Weights of a small transformer language model.
Size: width 448, 7 heads of 64, MLP 1792 tanh GELU, 57.3M parameters.
Architecture: LayerNorm before each block, learned positions, tied embeddings.
Training: a variant of Muon for these matrices, 455M tokens.
MLP neurons of a small language model. Each row is named by its layer, matrix (up: input weights) and neuron, and shows model dimensions 112-367. Each number is 128 + 32 x the weight over its row's rms, rounded and kept within 0 to 255. Numbers have three digits each.
Before each neuron's rows, "fires in" lists the words (lower case) most often at its 100 highest values on Wikipedia text that the model never trained on; "fires on" lists the tokens most often at its 100 highest values on Wikipedia text that the model never trained on. A number after a token or word is its count.

fires in: "has" 19, "what" 14, "route" 9, "little" 4, "charge" 4, "no" 4
fires on: " has" 19, " what" 14, "oute" 9, "ge" 9, "of" 8
L2.up975:117116143124144172117150139108150182146086142140104134139126130159101137095127131164112192140141090112154076097114102113110117127168071089163092104142135089140110119158150118107183100095109094171097128169125154129111135051148120138104085122141184119091166149100141096128086153198138111180130116160109128150083136177082130139152110142148180097089150107131098170172169040120146106152134070106173129122150155111188115150155168154121132050120134106083145070106094124143103131107113144110183134094119139165152133138144055145136161133125104095086174128079071151147117110219092151141118171112184133185101067101166136148170110121129155148146163116149094136140176139130182116181095088094095143148163156123189076116103199181101138128137107130082144122169146097163039167093116146

fires in: "due" 15, "within" 13, "given" 9, "just" 8, "than" 8, "previous" 7
fires on: " due" 15, " within" 13, " previous" 10, " given" 9, " just" 9, " than" 8
L2.up1400:074150098082096123113102168115122142125122138143190102137126152102121127147129118138173155145109124096161111134102077133151159141064114168082126108166135132078131148170165153101092111155186103167126141083155107150115162162110157068103179133151160186075138109096152092150108125130177171105128109150166115084169110090102079153154150116124123105135104071116214126101118117114115123163112130162129090171196131118033101131077084103104153135134139142107123109120100155130134123157111179103132113191142155135163098181108076143205126179200139179115162155125113142100167088100097113117105163105106174165074152078092150188097171121094155164121119136181145109083192103124148148139102123106154127131100119157172136132151139170151053039123142090108141158095076111157121138128158192

fires in: "along" 21, "across" 10, "through" 8, "householder" 4, "female" 4, "off" 4
fires on: " along" 24, " off" 12, " across" 10, " through" 10, " es" 6
L2.up546:129164163087183112110099112100143136122132076125118159097119097156110199163196140159143159108107088144127180179086116049124111081121159089103124125166224109118112166092130157164138129193116098169144172077108145214107121138179112107122153159161117117124129074167181101119111126100113161151116111143083170149103048094150122101156128135112109162050111160087111137124177081139137100136095145134153124209147118146156081130179133109132118159154139120136114136097121078151102092127090112149143150106101121202122143144124132106073084161117183102068146130094134137140160126127091175064148097096116182144124137069132132098059084118124090151089051161090170187196144132201128113077067172164102125146137153149095161116148140157163146129136124143155102125150084060140102145148187157

fires in: "other" 34, "more" 12, "others" 7
fires on: " other" 31, "ik" 15, " more" 12, "tern" 11, " others" 6
L2.up1099:153137087125120100135124158093115069084095095098094154118144162121077134125133087116112142106125145168085183119179193161163125083171097086105209092128181138136177093146084082099099101093093086106125140198118130192093124140064164131179151150113055097182087124132142096123183148146108118091110103157166125131187108090212132175151146105147086083091146137185130165084170127102093145165107128113100124133122150168142132156107105083170132065116136115138141116158147102136165129112158119098093140119155162109168065183135109115109155144148100115130174174161095098129110122147126127142058163165122164123156139149144162163132118067122089127141171145119186171083121140094101153155133146122108146156100126147179172128132151128053158160177050155036136130170065156157162191186146121

fires in: "the" 28, "her" 8, "a" 6, "this" 6, "many" 5
fires on: " the" 28, " her" 8, " a" 6, " this" 6, " many" 5, " You" 5
L7.up92:101109144146210125119163134132149117174163094121107078087141143098119151172193101183108160162083137122140097245172162092121092099103186126153099075143101102188098118164185114118098139150093097097136138130132168129105106146084125131170110136122168135149103178117102083121145087133151207111122135151177094155107134104093156113129062090183149134134166100206049142157131094166113174074143181146148148165115168154082145139109118051168108103112090103125125131134102159090144101137157100133130093124118175176098137107121164118138047120136146101126068123125106078140155101105187128104082175098124122143179144169076168157173205129155126125193106119101102095122136142159098144076128148103113140050165088089158149144116066087084126085187118143141157096129100121153109083179155184

fires in: "is" 18, "of" 16, "served" 8, "serving" 6, "was" 6
fires on: " is" 18, " of" 16, " serv" 9, " served" 8, " was" 7
L2.up1080:146116076095139076184118126125113161108116116154118118118129097169137155119176115128194132104096117146134107115124079093175152106188151098150098125162137132144158096145070148145182143130117108096112120117127139135091153151143096118082085116098177170077130142086076126144133131154085196131124139174173127117105151122126103095095139119164094117176127097116064125119140074154140141128093153117115123110092137122044099107105116147183106097136140126115138124099129146132154071177066150138116097078120137142147123188074091168161149208181074158103121121135144154128146153156078155076075134155184132147160133122103109125088158167092199159123099114173141080141150142193126067153061044147154088150148131131130110126143134110159136128132154157141090151089124182148132135177136168

fires in: "has" 36, "played" 10, "coached" 6, "run" 6, "go" 5, "career" 4
fires on: " has" 37, " played" 10, " Go" 10, " run" 9, "ached" 7, "oul" 5
L2.up757:083125176116163071097122144165120155124150088142153119098135163079149174132147078162090175127163094118154168108064119074176141105114129167126113104173174117169172188148174144090116142113100122111165078153120073109162154109129100124157089151221137136093133139098120092188137115103173129157058126121129136095125201156106151151101135167135163136114180148150066111094192152106148138080115139123145163059142156155194078087158151130160133150086098159100085133150123119152091120142111072129108103100154092121125164115154084083126114156121154127169085113148121095127080154092126133153093083156154147174109136109224167149127111167088156146158112149084169081102116127128160158135134122146119047144132167191128095102122151072135077153151119125088104170196072136142161079166146080

fires in: "called" 28, "named" 25, "name" 16, "terms" 7, "term" 6
fires on: " called" 28, " named" 22, " name" 16, " term" 15, " call" 8, "amed" 6
L2.up399:198150132108075107095179137109124191177156101149159088146187160143194125127139157162127148078143126135065231101129133112168102086165125089182106037155096142185163114129180118105121170155148180101084177116070173139133156020099091118086097149141123118130129136141091164148122095163134110137111149155134182117117116111186146075163134088115153132116152091110082097102088149045099103057211065106117098155153192199092124069159172109134137128134173154089183112130113141118134104158148110164140193131132147152124124136146079140062155126151092125100159120177136105148182159147089145148184162134144101133109127097103134137135117146128166136157176106138163150091070099136129119165073128101099126117117078158154137165132189113094167156106182110135105090117108140090077121181235156

fires in: "area" 17, "original" 17, "region" 9, "new" 6, "group" 5
fires on: " original" 19, " area" 17, " new" 9, " region" 9, " group" 5, " add" 5
L2.up1304:100123108103169162132156073088117166106151123130158140078071188073094097122152161135140154132117073110127166125164105140086145095144118179131170130127181178101126157087103097191093121090061067153086106180077115131153119102118074159159141148088182149117168203096148196103056076183080079133120173130116137107081184099185134113124104098124135091112139124084172132113114133087067123099110131152116073094167156164104143072167186136049174153139120103135134162128127074146161117141144138107102183137127136110192107143165110102144152079172115156176107131082120135145046076162176176177167071088172128080129152116105145164171125182135081094157148119187145153080108147151151095135114134072112112151100159110130093112105115157117151191088073161149093124159124067145100143145123094

fires in: "other" 34, "all" 9, "gordon" 6, "stafford" 5, "additional" 4
fires on: " other" 34, "ord" 29, " all" 13, " add" 4
L2.up1136:136128186102137147139141181075122129145108065162147186128143155130125137113093196104094117093103133031128129147059170138124164153091116034123139142171145175146165148111079139137206114109133133125088082111119121136062102071163126158110094119135072124094146085074143060191179198125137148162072076110123148106154183074145151102155109071131097149155159126103112078183136179105125172054139119065148128151121141137133143092111139077101108083177172139164095135100100112113146152115204161105158112157151162164162124186154093083143147127151103135112130100132052177107107078173134134132141167122167118121130128132092078111100163131153076149129124160124149157140108159169122111163098098150164084174158165140157138151102147171156115125112136190086170142158151081185121146179128083

fires in: "can" 17, "not" 11, "to" 9, "also" 7, "may" 6
fires on: " can" 17, " not" 11, " to" 9, " also" 7, " may" 6, " g" 5
L17.up172:159137119156084086105083158125087186149139158121131170141091133149060119063123102115121163100081147155129142102065101151185152096103081156144137094160096131155121113186136117160141155150129121129148118131137110133123135097127047079124098193145066112084109128140116168132150134147138165203170176094168146154154193099131136066113156105150072130157192094130158111098137138122186134153085056163132059109168125151137060172134116160099135123106142177115174137134170127147161109114072137146146096122154095090089094125071172165159174102151147113088095147120124122140165072151156157135114135086087141105130145143139087115101147072128152141107079145083096118137093152156110104099093146115146155105065114121105153179176081190132119118081145105175120142147160189157137107089103125

fires in: "made" 28, "make" 11, "clinched" 8, "princeton" 7, "lincoln" 5, "principal" 5
fires on: "inc" 44, " made" 28, " make" 11, "akes" 6
L2.up1293:141146128132079152085139044092126094112109062107107159196158129092165115120154133150120178124134129066139117131133176092098099130158089107123105107139150134118159117194154111088092090208125168109160119114090150087133197123084102133102196154165121092151124134137145138109128155115140080046094132121139142106122135152101128152137153155095098180049131121086123119101097145096164101171190142182106129094088115118130116116190097183128056099174127128097106128146150147091132100177138112124116143096086117151133107135169115109127151113106113095090139101107158190108139096074129087119159142110147059114131143164178100158130094133156114096149134164117150121130136138110103150149136162119119212156034097105131114100144148177109131107144102137156204151079195062107155080063124151